{
  "n_layer": 13,
  "d_model": 256,
  "n_head": 2,
  "n_kv_head": 2,
  "head_dim": 128,
  "d_mlp": 640,
  "vocab_size": 512,
  "activation": "geglu",
  "norm": "layernorm",
  "norm_place": "peri",
  "norm_eps": 1e-06,
  "positions": "rope",
  "rope_base": 10000.0,
  "rope_fraction": 1.0,
  "qk_norm": false,
  "attn_scale": 0.0884,
  "bias": "none",
  "tie_embeddings": true,
  "parallel_block": false,
  "extras": ["capped logits"],
  "init": "normal",
  "init_std_qkv": 0.0358,
  "init_std_o": 0.00702,
  "init_std_up": 0.0358,
  "init_std_down": 0.00702,
  "optimizer": "muon_variant",
  "lr": 0.0057,
  "lr_mult_o": 2.0,
  "beta1": 0.93,
  "lr_head": 0.0181,
  "grad_clip": 1.0,
  "warmup_steps": 200,
  "schedule": "wsd",
  "decay_fraction": 0.884,
  "decay_shape": "linear",
  "final_lr_fraction": 0.05,
  "batch_tokens": [65536, 131072, 262144],
  "seq_len": 1024,
  "doc_mask": false,
  "train_tokens": 675200000,
  "steps": 4493,
  "dataset": "wikipedia_en"
}
MLP neurons of a small language model. Each row is named by its layer, matrix (gate and up: input weights) and neuron, and shows model dimensions 0-127. Each number is 500 + 40 x the weight over its row's rms, rounded and kept within 0 to 999. Numbers have three digits each. A neuron's up and down rows have the sign that makes its largest values positive.
A block is one neuron, or neurons of one layer that tend to fire together. Before each block is what it responds to, as a language model described it from the Wikipedia text at the highest values.

Newlines ending a markdown table row (after a closing |), especially election-result header rows before the |---| separator, plus occasional mid-word pieces like "ear" in nearby.
L8.gate306:451513506479531509508479449391508441496514576503505483496485534584407507496525540475407521537452459491533542521554477513449535534523507508524482420529499423510431501525568440466433489425478502523548544523568536513476537452500570526472476471485470468518573499518473487521533540534527516528467546460522508494548510550518476501561540553453473461508599542540459546479528507522447544497484
L8.up306:521490475517483483521485489476453547521506516402547459476455418446431473479462548501460487511453536457458475488482457506463504551559524497465531543502539553549608500604555516512510503494528488507425496515460470523452522505460531535477423510488490457521478441470438449451467437548480573433545596422541530502511512485499510524474516408533507526495567465492484532476501545452524523467553
L8.gate357:430448459501477490556468457474534513497537458470503491535480504464395565466510527464505523514534551556515522457448445544602519491519516432473536451528459446520510509485454517533482491435427540477505500508510515496526587448463541576482520522552484508533580458538526506502491535488553520448474490524520575514569512468458438527557478508515506483498468568524483554523485534572548545468501
L8.up357:529452513469474497520501483480456486466497529475469513486551553440491567493476516532493507501502445511546452476520512508562472466438564475522474533512500440536512483586465477458531554467628457633486475529491490467520516468547539587482534569474471385501469454504532537444558464489520521460512555493519503521516518446553463491456499513524542510529525448565538528517461497477548454432464

Second or middle pieces of common short words split oddly, such as t|w|o, m|ay, shou|ld, wou|ld, c|an, h|as, especially modals and "two".
L10.gate121:527497451445482553509478510512412500466521531434450521476486400503533483580478487464513531524464510498601561500481498525463452480517500605558481491484461586501517458501487518504516507479509508536443544465515513509555453475496539485539553502460510528506515417507444466532566527475590551481462468522427527441497473519524492465501501491579472472483603554533479510500473468481539498500536
L10.up121:477553478508474471537460462514469479494509520555496435497447490545530478469509487487565536469520466556474534482436494488511504533397490487443490499506475510505465386489503461527493551496543560468495643530571548523564509473478489523499464559511473516479534451489453452433410507501509462521464482566485486476524417542507451548460497521526502587491499464445469523498546520419521530525521
L10.gate149:438467535487565546558477470493423528547500482433500476535440423538571542505501437553502544443575543528530478466533454532537493451538510497459510491477458505482577522504477490551557484524525483459565485490457524457547454501500519553477421503505501454509563510503508501475519450549522462559450489528594511478430495453516434498483472432525502466503496456452442511521575509566507542527423
L10.up149:503470476535497415513536578538542535520516448412499514515527523448467545437511558528504547562540556530461511485486515529493542483525536510435511511484547469427541514504457528459408581384506492483489512491463487454481436472506501459497512504442460483571489464501489507566511529569492505474485515473441470471583522500536552467435407513483393514451474492427434529454550472465494542447530
L10.gate303:510414549581459537482519482473563566558484543469537497486507504487414537511487495496484492554552497466469488476582528429500521530498535516517492531534562528469435412498537521565555491510576494586427532429520561508488479579497496489493491470536480578600405515475495535536509476523491475510485500489456452466551437492513489476509579544464440526459502483559506527455501506515502526494528
L10.up303:437472517466502455488444513434539531433462532525462532478480494522541507504536499457594485468556504420501502522423537488533410537514535516547372442490468549545477606441441603530527545537509460491461476514495438541537573498515489518475481494458403477503489456491449528483457500548528483471570518514467501555492629493495475497516531518471460459481583477526445545515522480503549535497510
L10.gate350:415528489502436452536458514448507477433426591530476539469469428538475536528441488451548507493487526536547522505480514494516506511417492529586496487493527550495508559444492485543543464463523472536507487540518481489511530496573587459428567442552531495515537473507439503510468496462436421481494465488501534509490565489490483518497596582483481511570504483494423504505483544471488510497556
L10.up350:486566522555498468517477481425418485452462527562470499503573488509430454473569507480486579534550605452579525513496504496521488514469465609469476511570498517481502502492426478509468556512511498534523486510409507459521574538505518526509449501513488494453501454519497456577474557425467468429508521529457463553509464513464481462509517537545439428479461493569455482497504467485410502466433

The opening "st"/"St" piece of a word split into subword tokens, e.g. st|arring, st|ation, St|ate, St|eve; also other mid-word fragments like W|ill|iam.
L8.gate78:419509509522510479577443467529481507560468505514568487474543478479528490475495458603475487494521533477548472483437489471519437495441462573506457421499522553463509499557476506527536437476533459519441471522559508538435438464531494559466482549473483475542480412438513516441537528527478545461484485502508491513536548533482474535461480581534479575480492434573501476530498555550434519503472
L8.up78:480453474522509465478502468486489511480543513505547526472452539548521488499443429530487515495474455494583524518514515480487551503491427491461586507486496605454448493492461442516526445548530473472499553516477497605553526451443561440547524495489544461497515507494522555470433549485431477533460496536537470554565506537438448509461496501460499535488535472470527592455577480440483461540503
L8.gate627:512497527498422494540421472538498468492549466539522499498475560552534448467474546591513574478510568478544493507460533509469544498436524505471430588444521572517485525559529428499486515547483498498457463530607448521420492518456420548535565558455513417466400559481501504530437532436491543475488501437497516534531579495506543443498459524512514482534525480496494526488512492528519506499496
L8.up627:488422531591463484480485569469508479457452539490523441530479496513562557500505509496461503523482529455531495483521484527485434439534526474476530540383489508512541474449452489528515538527545446520503437441612487471531544471486523526542449408491503428538486526483515416492567461561504467504447455504536484469505480523497542539487510534459521504514440483471555479548490530436517463488496

Word-piece tokens in the middle of a word broken into odd pieces, chiefly the w in bet-w-een, also t-w-o, Mich-ig-an, ap-p-ointed, Nov-em-ber.
L7.gate170:521443420385462497515506489486436539477441478428502524512487539588558518506511457487529525538442485497541561460521509503533427521519563507462508531469538557528477540476522510524478472515569569478528439529543413531550543446436489484583522514489456464518533511532422450456546516478582479494509460477495463462441503535465443490457526436463496494535505554535441494482507437587489488572429
L7.up170:466558449466475466440524529469470496569433466546522496472539458520535519415528516516457471524498530433466527478552467461522557508490530485505495463524439511481616490561450498550490581465486500489472491491434487533500536480510538501525511493473537519526491473446498572588472480473487463493485496476485487451431538452457505495501541513545519576525515425524426507504545501456517462418556
L7.gate175:453482499508453559419463503529450509547477471493468477446502491508508448502512434468510482512469506530517525482483559466529455503541545518424518557553522492566503531545496410500457564489541485506544498482543517534460505479528448456469504563554502505499526541555503545453494493506584517454466518510465543418502402497498538447442492541550509516479536506564494524463552544491529511528496
L7.up175:512514494469528570543506470451417527575497544513486446491572512511492525434478431514534566495468497499431458512501489446514467492482519561486569495517460505486484536483496542511449514540482542548506491458481539489528538473526522533517474479541552513512565488490606515507498493487429554524537543439492471465553535501477486486509448486453515436539542532531483528596460457504470533515452
L7.gate402:472521483512442574550470565437501437504466475515458506531520480470491403488544505526503460514439451417526556528530470494452529504449480393521487496524518475437494538491548430547469478513582490499473485467491512458528588536531513514503507483584515472405521525506443512520496513490521462483549505558473525465460485531468452476504490499471512485489529522459535432575561467514471448485463
L7.up402:443503558487529509497495567522550436503525458501493569537437471542432484509485496465521410534517480445531525448510540544471521546539458425498538538503532537577516517489533509522512489490529522493479441506428492440509462508473534516526511530518457469474549476513449528483607551501470538515501539474478525543554522465428491473467638507462490486553518534478498500575519513552472454447486
L7.gate439:512501497502606489482519528524452482555488561532481452457511434534435518448506478537548533452473468534495482487491493518521499551583509420475539561492496586436544505591511495566522516510466490493508533444541508491491550507500510474589561496598490503519541489501476481446570453499480501398469485520490520533472543454539507473512536504487547534549458541388519529493491469457513424508609
L7.up439:506457483492509391542548532487584477456467432488444496452466415426543403578457516449550484440485456496509484447528565513579525508491485470480492561507484525491509552492496519493492523454440490501538474525435519433514404414487447539558455436528557584514514480501484472513479534549494516437587481543460422512491532473537514493549436460506524480506451431557458492492474537537562494504522
L7.gate450:495454484434512453509505453562532553515546505475520496523477471551528478438464395499508495504464528494477497491475505531525522456517482484420550486461492561484500482494482452533464524510545473411540459497493499463518437567486564486510514526583426540521521512482485431441536508452533519496463542500437460536469418444511506528517520531483483475439491514512484508460567491539495459527511
L7.up450:536539473475523473597430510434468508515526472475401477558449479538545531509481485425499485527470483492497475577472496448612572465455459496421443531441494509515444488491440461527511497456487452520552499425422524529458544479484535555473535450493535490502598460532501566502524521538536458500501550476494513495523503507448420478590550470535507553542475547583518456471474495449469516486526
L7.gate489:548596486495452473591449512495439439550500540550560498550479568476472533470482536502559507496483589496469529472493396506550490485538486503480509461508519483503470593506556519506491520525525442468469486508523458515480475576555532519479495478533509470475509445463489473531564458483561440495461452490405519533489470552545497488444485548471570491498505454521534575512480425527500503557479
L7.up489:529503536486569503518465516536467544512500612563507441459490520506510442476506544535515551532460433506548516561490491515543459481505471511501490540550499489484569500452536425457541557433494485530555441449521494450504505559460526479541445497477472452506570501531435465459500502447475523379467543506500530468424495532486474509517429549591528520481500496550500481532564552530545478477461
L7.gate500:504539520413456562524492497496533502461526535460396479504508486569531505437549461535496517550498489441519456491471501487519511545536521547535541562508486457481518509473490534525434499466561550530484417517482524456523491501537395508509534419453580444429513506488532480547582457527534494492471476547542497523509577500493430504469473511554504521553422478482459530445531623560514506529536
L7.up500:484441501548442522482413501489593471500553487593418500488471539546462494495528448510448545476465476580488489480472570551501484520401486522426444550470496483479519451534450551538610616496519442497466517485549486515468487513505509494508542478418569529457474537516466395505552457492465508443504538474466504511502480485504511459446524519502462494578406462511574464476453593489525489565437
L7.gate520:451556481448447475489440446451432465587487486458447526518498443489490507454517520472498448460489612541521495547489584528561451408496474428563526519556501536506497508493485485438497498462526543488557577526459520523507527481468477492433460467444495543447434538571472516492441486479489574470526544494421456515508484527513452486498524592505568464537551491466529472438508481512558546553527
L7.up520:524512516581512446474512497449536503503445622451545454548472491528537465471483488525539499509487521430526463523503532575494521547495500506525524523496553513497491519529514431413512537576580494505506519576519485502482544478488552513459545567550555443545450433499497563525477507509575517503411529404544568502472538519548491491522474519497456548526589470431423491512503524518443516513511

Word-initial "st"/"St" fragments that begin a longer word, such as station, streaming, State, and surnames like Stark and Stretton.
L7.gate1:512497428540496519459478542543480534495457511504518447518516497523484447580542502416441516459479476491490498468520480477578516540441552552481475525532540541408526456517442471524501530464483537489506438500557484489498494479453453575493454549498448482570467482507502506597503440543525567451475465463509567540503596448516516556499495450530421518504496498474540430464487509548530538476510
L7.up1:564466500461492497479433524524513476467486431516571510511434512490407440547572487490432511515542546496495560504491427503569461569455523515489541532542495547463515547500525519474559441512499569429460511476550480487477423539580431445470509536437531470561436511491573488487465513471484459458576497516477522492513549461491507550501501484444461507560489430468548507460526510457555454438468
L7.gate85:569478497490499518549504506593429504451506472528433438504452484525472581530503457490534551473501518542507484470438532506531575554469470493505497526460457490458399506517484441510541532503497476513514587488548502443537476488493528501540480437483450493495617524516510514539457450523414488461462513510495519505534556469466427467490511547548523525552497433474510537559471466497564483527489
L7.up85:538484494592499502522446494569473541441451488574509475512477566400514450498519530517516427470498592501567495467476525457513508443452532546565489471466490496500532551503453471483448516441567514504496531466503501479471418558459518536484484502468521490569483570526484449517453470506562507482412486514564483501533519466586504455515480514485465553475452469519461560572563476537520474504471
L7.gate155:542489493463483430478446463468479426488464433476466530544434511513499487450455439514511448478556500458542501418468473484464549551554512491428448421459413469447533502497496529449476438472548518486546544476484478480539436402490526550480462512517468463481500512583511473524421565481519576506439475575441497455513496524508535445545461464527544441442474525523476484493565539513536492576495
L7.up155:491543472493503455493515486502480531442547453458460484507464516580532550476520555531589461427502496475564473442492455447545494524453502475484460517491462502505556525517582507419484562525523464515543528500475566503510565535530541488496434483490504407516493496471550571465529540565470519551479463528518397546477536530468549505464561470500507413492486447545515495426494467492507427499475
L7.gate156:449493502503447529533547444462499495484489493463490493511534469484535420481513401510459534493479470482463499514482557491488413497440494494470543433507480591398484550473519546554492549512568458483468551476509559563519554478543442547560497482484559472522454411483500509519473540466467486445513443527531522511402484520390511476487549500427530448500501504433538474504532509580495497496489
L7.up156:596580581470486458525453443476452496526450530460559529503573453503469490482498491563463543562511546474486466508477607513508526467565521523506509444548440513481494488438476526520541500493463504480529458485538476523506525501459502492402476485530518431488491499493469527513450456546442498567444486530458567528460457504492492463485378468479591533555442453534522535560498489523531533579543
L7.gate240:457481529581511526537502529480482498443526445500510498503534502475529527494466499601551480517531564535447465477559463528588414490457507555494470495478503452570566441464543529509523505385477487497461506524499602538475438510490525590526519548501521522434435508519507454530506473544546471455523510508471507509540461483526486481549514553516536497547503498523499431515531467473584502562459
L7.up240:414509483547561475510540477457473440463437439533515574477544560501435533490519518451586512479532491480485452536473532497463471575541520536492542492494501471460506502490498477603513505513504487443456489538524542494515506530474553626492489519453526471451422524509464545565494487445545517446513509437502524480531511511524537430461561533482453488515518506503428535499500553538513530506561
L7.gate259:486510459551541526482435487523421525461479455497499503584507467569483484462520533483522492469500458499518472435500497476470520554479504512448548502407550496431490529492470541515527493441455480540477420490575535461477534460483442585505460506437452455519475494485484533525449492498476480434476439518515476446501577515485564507490414524446496539508493455532475432513534519523542451557555
L7.up259:554468546457476496613512459467593480492514552488500456550505568478500474486464435477497499524504484489503473477527492519547577537477484601486484523449427572546609552449587468509560506511435527537549482512514473512479474515516517522491519528548577486491513450568481461507495503499519502469503573516500554509511469465461488553427480449510460524572468491510459469505544487514527429532476
L7.gate568:546435489511566484582504423556504498444582434547428531541540467559487484492547439491596530509511509546479477515484423433541492551483486526582495493482544545544529449521481508574560516449507496529521470552571559438501485439474493558486513449461522539488499555518528473520478531452444466543479508409536519518555521467458489480506532520533519511525484495506526531536530523454526532492435
L7.up568:590494561508488424600503473541479467455551490502532475519608528559460490434521514465484501499466543533461510480467485477476469465466508543565467487508488511520592487501522477612534577590505565514497512529478496559515509472418513539480498507495506476454516468469474485523465501503524423510532507514510460460446526469442458520505430525477503461411469474489513501533491416471500481554509
L7.gate613:477450411555464522592481543486409513520555514550535461490524470497445461502517409461572521486401507518501545571486553555450523537513505473561473547501462503476530526494567504514474473467580479502510473555514471461490477478609499504504584474465511435484515513539545457487503527447513576463476524478479460474554512508531486551417461494441496542521544511452520520564540576545602468538498
L7.up613:559523457506519488488531492526456482508469474491493494509456518544497497498508501435468484504418558494476521388574455547562498508422582539505502524519446528507558507535519507523492445508532504509541525523574449448468449491425450495522561518556563486470531550481595600516452438528436514506539467587520542479518524464439535488543482506506468498509488470551556478478545430488540555540494

Leading consonant-cluster fragments of a multi-piece word, mostly st and ch, often the noun after a modifier: st|udents, ch|art, st|ation.
L10.gate182:431511511467535552565472490518536471488489445511492505501450395468494557487545529518491489515462530522517549527558471500551518456459448496520596528540520573467546554449444477444450525518495457470518489455589467571487506428470513550472494498470537480520488542552501449569448416524554465508408545518528569470549483468523470502450516518546515474498503529517540501546504440529491478393426
L10.up182:517550495530523572530533545485567459515555494436420451495500423482460514544451569537507538498501421496502552472523470540533497443492516492523513442417485449531459538467519514478540474463472499571410452423483493462556509514487487529517511430478487503518508424468470446512511526493501419556484506534491454504425550514605553462368472487539488472473506554475508463568478523518458438476499
L10.gate248:458520524416488548497501515480524553537559473510443438482583444461461529472519450442570553554454564499490511464461541530499515409476536564473470518479433484523485469491527488545416522513508543465489467465530522495466519519506495480500529469586541483537461471488516464534458517496508515467511532391533494458503512569550535421496460519440496563484577424508461480421502447474539501542576
L10.up248:543449554556494523463458503542537503458414521519534465559478540534488459498535515484511580574444558537504461490489462543551591535497446431504460457492534495494506533443477507495562514471536514473500565478488520433449510482500486523510456526459539534484528468486511501411472531483484554500495477479519467412536521452429487486505429468504503500500489488531404521572571492538510490498486
L10.gate280:402493498472512540549435551452513578498406474449556488555556575466490541438427471446472576523525584481456553540508554468531468494520500546423509527522454524518495539519419494498582503482538529431456497523591473563551519482492518531432499480583544507483461570492548412429496549530501467519534494594552523488515522477459566567452441490473488555495521469522497500432511464506522490543506
L10.up280:461503544512552501551488518475481486506552448438473507540552472547380482473491487461478513439501566467505480501507514495470491464464495391510489473486539572439539527560506534439497447498480497551535517475537510495526526473448464413498546490474570447466487459481525478524489542499542493532435528460486536491555544513508517508533466490515508527547499503500586521533494481491509450504473
L10.gate343:494496503457487548473468467540519480500510473499559508515444535564526491522480412575486539483473510575515516543501523523492429490463481428514568494451469516506506535498546458444512480487484444481469553542497583568551475503530516503484521523476460419523532457480502491467530428450548518538504453505451579453487484430505540464473518509542515597484556500460548517494477458544530519512514
L10.up343:525530507456500447508454509501477511571472514511567482514518483509464491488476409559473539492465544590476455518567428488518500423472540530519427435475477495520501479504572485471502507489508394482526499511490507503407432516496496488482521539470427489518477521557531514527398519525546508502496446467467457539526466474434566493517563474459508582499516518532468464435520444483513478536475